Part of a small language model's weights.
Size: 8 layers, width 512, 4 heads of 64 (2 for keys and values), vocabulary 8192.
Architecture: rotary positions, untied embeddings.
Training: a variant of Adam for these matrices, 903M tokens, 3444 steps.
MLP neurons of a small language model. Each row is named by its layer, matrix (down: output weights) and neuron, and shows model dimensions 416-511. Each number is 128 + 24 x the weight over its row's rms, rounded and kept within 0 to 255. A neuron's up and down rows have the sign that makes its largest values positive.
After each neuron's rows, "fires before" lists the tokens most often just after its 100 highest values on Wikipedia text that the model never trained on.

L5.down410 [145 145 101 126 107 133 113  87 160  91 132 146 125 109 120 143 161 164 123 121 109 142 108  85 147 122 113 168 120 121 117 157 145 111 101 117 148 131  92  69 179 137 120 118 114 124 152 112 100 107 130 103 138 125 161 115 140  84 183 150 131  94 164 124 161 127 149 126 138 152 149 159 112  94 129  99 159 140 118 124 148 120 132 132 117 142 102 158 178 118 176 112 166 133 109 125]
fires before: "\n"

L5.down1114 [119  94 128 130 150 125 159 141 135 154 139 103 123 116 146 164  94 132 126 117 169  91 117 100 113 136 131 158 149 133 133 109 115 160 100 141 134 105 172  90 121  95 117 109 158  98 116  94 131 115 139  84 150 126 125  97 147 157 110  80 130 128 181 137 112 147 121 115 122 118 159 107 137 125 154 112 110  49 132 136 122 120 103 170 156  96 113 156 154  93 117 145 117 118 170 121]
fires before: " "

L5.down53 [ 94 102  68 115 156 140 100 141 140  76  95 117 127 132 110 117 137 111 141 128 140 130 152 137 127 107 159  93 137 135 100 151 115 123 152 131 142 121  79 150 137 125  58 163 130 136  77 139 122 191 124 180 119 116 142 129 145 160 163 161 126 144 159  95 154  80 103 124 164 131 141 149 149 121 127  69 151 121 123 140 174 135  77 112 151 147 197 119  65 141  75 125 145 110 132  94]
fires before: ".", "9", " |", "8", ")"

L5.down1089 [ 57 126 131 107 151 148 122 111 155 138 162 122 116 158 159 143 163 137 152  74 156 117 126 110 199  84 127 157 160 148 118 131  59 139 106  90 144 150 151 126 109 100 114  86 132 132 157 134 113 114  39  97 119 131 152 113 104 153 126 124 124 132 109 126 104 126 142 134 134 115 143 107 130 126 145 139 117 164 143 138  85 131 132 148 125 154 139 119 177 118 132 158  95 123 133 114]
fires before: "\n", "=="

L5.down1232 [ 98 148 142 131 118  99 147 149 143 116 130 133 103 121 136 148 114 133 155 120 110 121 143 107 174 140 124  94  89 146 177 114 102 139 154 144 159 152 171 131 105 175 109  80 154 121 142 145 128 106 134 120 123 154 138 130 106 124 135 130  87 130 101 143 128 153 147 132 145 125 141 104 132 140 110 159 101 155 118 123 121 117 144 159 182  88  96 168 157 121 131 126  99 159  95 104]
fires before: "\n", " |"

L5.down267 [156 103 129 126 125 117 142 127 126 103 118 103  89 124 128 127 124  82 147 172 115 133 142 116 132 138 115  89 136 103  84 160 123 146 132 102 101 136 140 144 130 118 119 126 155 140 137 172 132 117  19 123 128 107 127 157 102 161 113 108 136 105 178 161 137 100 121 127 110 141 105 134 153 141 123 163  98 133 101  60 138 120 128 154 164 144 113 133  91 117 126 122 123 143 150 134]
fires before: "1", "2"

L5.down771 [112 141  94 136 103 143 128 145 131 132  87  92  85 126 168 143 129 144 119 183 129 115 127 103 147 127 130 114 139 136  89 135 146 157 130 102  75 138 133 109 115 120 156 121 130 126 134 163 144 142 149 145 149  74 137 111 128 105 144 125 157 139 141 171 111 139 103  98 140 107 118 115 140 126 106  92 138 137 150 141 116 140 156 134 154 160 139  80  53 196 168 139 145 145 124 111]
fires before: " ", " |", "\n"

L5.down817 [146  69 122 135 107 147 157 146 136 111 137 136  98 134 114 128  78 129  94 146 141 115 144 154 121 106  80 103 113 106 117 158 130 145 135 152 112 140 125 123 150 111 141  98 168 126 148 134 135  93  94 105  84 107 100 151  86 101 145 150  92  93 177  76 111 124 110 101 125 123 110 142 116 150 133 124 160 126  84 129 135 117 165 121 126 131 111 143 113 116 100 158  74 120 160 110]
fires before: " ", " —", "2"

L5.down279 [160 146 124 122 125 143 142 177 148 139 134 134  87 108 115 145 120 125  90  91 142 165 173 169 167 144 131 133  75 126 109 106 114 113 119 165 135 142 124 148 144 138  96  86 150 102 150  97 124 144 134 169 105 143 121 105 128 109 127 145  90 144  94 104 137 146 131 145 134 110 118 127 162  84 128 148 130 127 127 157 119 138 159 124  86 124 178 114 177 136 118 139 110 126 131  91]
fires before: "2", "9", "1", "0", " and"

L5.down345 [108 195  69 143  80 128 149 116 125 139  91 137 112 121  96 122 128 108  96 149  95 153 143 155  89 138 120 111 163 113 180 108 143 109 121 131 152 116 137 105 123 204 117  96 158 137 154 101 145 140 164  81 136 129 113 147 134 138 147 124 143 148 103  85 160 164  97 111 135 127 139 121  95 149 133 116 102 104  95 147 149 121  99 136 117 101 142 128 122 129  91 130 136 116 136 117]
fires before: "\n", " ", " —", " Built"

L5.down1317 [151 146  72 141 143  98 131 104 171 120  90 148 122 123 161 113 116 124 107 107  89 108 100 146 125 141 138 159 138 115 148  76 115 115 142  90 140  96 128 114 116 125 124 119 166 133 115 114 132 160 101  93  88 154 139 122 141 126 148 154 132 121  96 129 155 121 166 152 176 103 163 132  97 141 104 130 117 154 158 149 136 155 138 128  36 138 104 105 136 101 136 185 127 119 101 164]
fires before: "0", "2", "3", "4", "6", "8"

L5.down610 [119 157 140 115 143 130 127 139 112 161 119 118  96 112  76 142 123 134 117 114 124 131 114  87 161 123 171 177 107 130 138 113 104 203 151 135 161 142 138  79  69  71 107 146 111 138 155 143 146 117 113 131 140 127 118  93 103  96 163 127 136 123 162 154 159 127 112 125 106 117 141 155 145 136  97 152 147 166  97 117  95 121 128  98 107 114 107 117 185 124 146  93 114 142 126 114]
fires before: "\n", "-", "The", "In"

L5.down507 [118 110 161 117 193 117 134 106 103  98 110 130 126 143 112 118 121 160 135 164 148 162 102 110 149 148 140 125 112 143 147 136  96  84 109 139 110  98 107 176 138 128 121 111 151 138 110 100 123 161  57  98  88 119  88 143 144 104 170 138 145 112 193 117 106 106 170 130 111 142 123 186 148 108  81 101 136 104  46 149 117 130 155 142 170  93 179 127 149 100 150 104 130 128 150 125]
fires before: "9", "0"

L5.down906 [108 195 131 127 131 156 144 149 108 116 132 100  92 154 143 139 132  95 109 156 121 127 185 137 125 130  95 150 131 115 127 115 153 146 122 115 153 143 107  92 122 169 125  98 131 145 147 151 115  93 148  86 137 116 121 129  95 156 156 114 151 126 194 133 157 139  71 125 123 162  80 123 145 137 122 187 128 119 136  91 112 150 137 122 105 144 124 119 114  82 102 122 119 142 104 104]
fires before: "\n", " The", " In", " ", "com", " He"

L5.down49 [119 129 123 146 117 133 118 110 180 161 107 143 147 114 110 108 134 151 128 108 139 157 131 146 118  97 123 135 163 197 139  99 115 125  77 135 110 138 158 128 154 127 156 156 105 142 115 119 108 152 105 145  66 132  40 132 142 140  83 192 132 135 125 133  42 105 135 163 139 112 160 147 121 125 125 115 174 134  99 140  92 144 116 133 160  97 150 130 122 173 108 126 137 135 104 131]
fires before: "\n", " |", "com", "."

L5.down1306 [146 171 111  63 111 118 130  90  95 134 127 112 139 137 123 141 156 123 143 137 127 147 146 150 103 162 156 111 152 150 123 117 148 146 130 126 139 138 125 133 158 108 107 106 155 140 145 119 137 151 145 104 176  98  97 141 101 156  85 122 132 126 159 112 150 111  92 119 110 122 157 145  91 113  90  78 130 154  97 143 165 117 195 150  82 203 141 147 143 156 116 100 120 123 143 153]
fires before: " |", ".", ")"

L5.down648 [115  88 173 133 154  97 121 138 125 161 106 102 130  88 132 150 150 134 110 114 116 129 175 160 145  99 109 139 120 139 168 118 132  98 155 105 121 116 147 191 100 114 141 104 176 105  83 147 115 112  66 132 179  98 117 135 132 123 127 151 144 100 176 138 166 116 115 129 126  88 115 202 156 194 171 132 140 137 153 138 151 140 120 126 137  85 108 110 175 133 109  99  89 137 162 126]
fires before: "9", "8", " ", "7"

L5.down340 [148 165 101 106 113 137 144 108  90 143 113 147 107 123 145 120 145 127 129 147 141 151  94 135 134 145  78 143 127 148 145 187 136 147 141 109 103 116 127 137 123 146 143 120 175 122 138 123 157  78 138 118 105 107 149  68  91 120 110  87 156 122 129 141 149 162 138 155  93 109 124 139 102 105 130 143 121 127 144 148 199 156 112  85  90  97 135  70 116 117 145 131 107 109 149 126]
fires before: " ", "0", "1"

L5.down871 [151 146 103 114 119 121 152  93 131 133 119 137 160 133 153 161  87 144 142  97 116 161 115 159 116 124  99 106 119 131 153 104 150 132 126 122 131 151 100 133 115  93 125 101 126 154 135 151 157 169 133 118  88 113 145 122 108 101 116 187  87 142 121  90 150 123 129 140 128 113 105 127 122  93 159 108 108 146 110 136 125 107 165 132  79 165 133 120 170 152 148 178 112 157 146 134]
fires before: "1", "2", "6", "3", "4", "8"

L5.down146 [143 127 151 132 118 169 133 110 125 113 136 120  90 122 120 129 128 177  82 147 130 159 118 111 124 156 147 138 137 152 106  85 107 145 119 127 107 141 104 120  97 120 143 109 105 126 126 127 124 147 141  80 140 160 142 133 129 154 110 121 122 126 145  98 123 175 146 131 118 129 113 149 149 123 156 101 127 163 141 187  97 104 159  89 150 152 106 114  82 169 105 154 166 115 136 129]
fires before: " ", " +", " −", "\n"

L5.down1176 [105 107 131 156 132 147 129 148 110 117 153 128 152 120 167 144 129 110 124 109  64 112  90 157 112 107 123 115 171 145 141 137 113 183 127 138 114 167 154 100 124  84 123 134 133 169 154 119 125 100   0 131 117 104 152 106 136 123 118 146 121 146 119 118 135 108 130 105 113 156 135 132 147 128 112 149 121 117 149 140 141 134 123 125 130 119 124 132  96 124 118 100 127 152 141 152]
fires before: "\n", "|"

L5.down804 [127 129 103 146 175  96 152 117 112 156 142 126 137 115 170 121 117 117 148 150 129 121 127 149 140 153 136 118 161 116 156 139 144 134 168 131 134 108 172 128 112 113 125 111 131 162  91 140 152 119 132 113 141 117 153 130  59 101 109 109 145 130 135 134 109  95 137 151 156 170 141 160 109 140 143 104  94  97 105 144 127 136 145 140 132 181 152 171 102 114 189 121 110 105 146 146]
fires before: "1", "2", "0", "3", "5", "9"

L5.down55 [121  98 129 111 137 128 130 105 138 130 117 126 102 149  82 142 188 100 176 145 138 124 163 117 170 105 139 104 147 119 103 166 111 119 143 160 138 122 106 121 128 115 122 106 121 151 128 134 123 115 134  87  92 135 112 104 139 157 150  84 108 119  84  58 139 124 124  89 115  97 147 114 133 204 168 144 121 110 133 140 156 133 149 120 115  84 124 166 168  94 166 142 103 112 137  86]
fires before: " "

L5.down354 [112  93 124 115 157 139 133 128 129 150 145 114 133 127 138  95 151 114 157  93 116  79 123 103 133 121 136 141 120 136 112 126 121 138 114 112 165 127  75 132 108 116 145 127 103 119  93 150 161 127 137  88 126 132  97 125 166 112 142 141 131 125 104 116 143 134 128  91 131 133 168 137 122 142 160 147 147 144 134 160 140 158 149 124 149 105 115 179 128 110 106 120  88 157 196  90]
fires before: " "

L5.down662 [ 82 110 167 104 106 143 162 133 121 133 192 118  91 119 107 162  98 138 121 182 143 129  91 121 139  96 135 107 113 115  94 129 107 182 120 126 154 128 164 126 129 140 128 118  96 143 129 126  98 101 130 134  64  77 130 139 109  94 108 127 126 126  96 155 141 128 132 119 125 121 158 134 135 126 111 130 146 155 115 118 103 138 134 142  95 128 144 102 135 120 116 158 138 145 128 124]
fires before: " ", "year", " |", "der"

L5.down1046 [ 99 122 106 159  83 146 130 142 166 104 142 138  60 125 115 145 127 100 102 144 141 146  80 132 101 111 153 153 128 101 151  97 117 120 137 134 141 167 146 199 102 152 130 112 139 121 105 168 119 141  69 175 149 129 146 167 122 150  94 126 142 111 167  84 160 124 155 135 149 156 139 107 137 127 129  85 124 149 133 134  98 136 107 117 110  97 122 126 126 110 153  92 167 104 150 124]
fires before: "\n", "-", " \"", " "

L5.down758 [ 86 118 128 108 132 101 151  98 157  94 135 184  99 120 105 138 185 158 125 129 148 118  87 137 118 129 142 131 115 122 144  82 137 150 120 113 128 167 124 117  92 155 112 112 128 163 155 119 119 157 145 131 111 133 103 136 145  85 160 116 112 120 109 145 161 110 164 136 126 137 166 118 163  90 134 139 113 118 138 144 153  99 170 119  96 119 152 114 143  96 142  92  83 155 126 107]
fires before: "1", "0", "2", "4", "3"

L5.down836 [106 164 100 156  86 134 140 125 116 135 112 124 161 121  96 141 117 120 125 113 148 145 116 158 141 135 107 129 148 124 186 127 141 175 103 111 111 158 119 144 131 136 117 124 131 122 114 120  89 127 137 153  86 140 154 137 149 166 115 164  82 144 134 132 164 153 125 168 136 140 151 114 123 141 121 135  99 125 121 127 115 136  83  99 142 173 146 101 117 144 140 141 119 115 106 133]
fires before: "2", "1", "3", "8", "9", "7"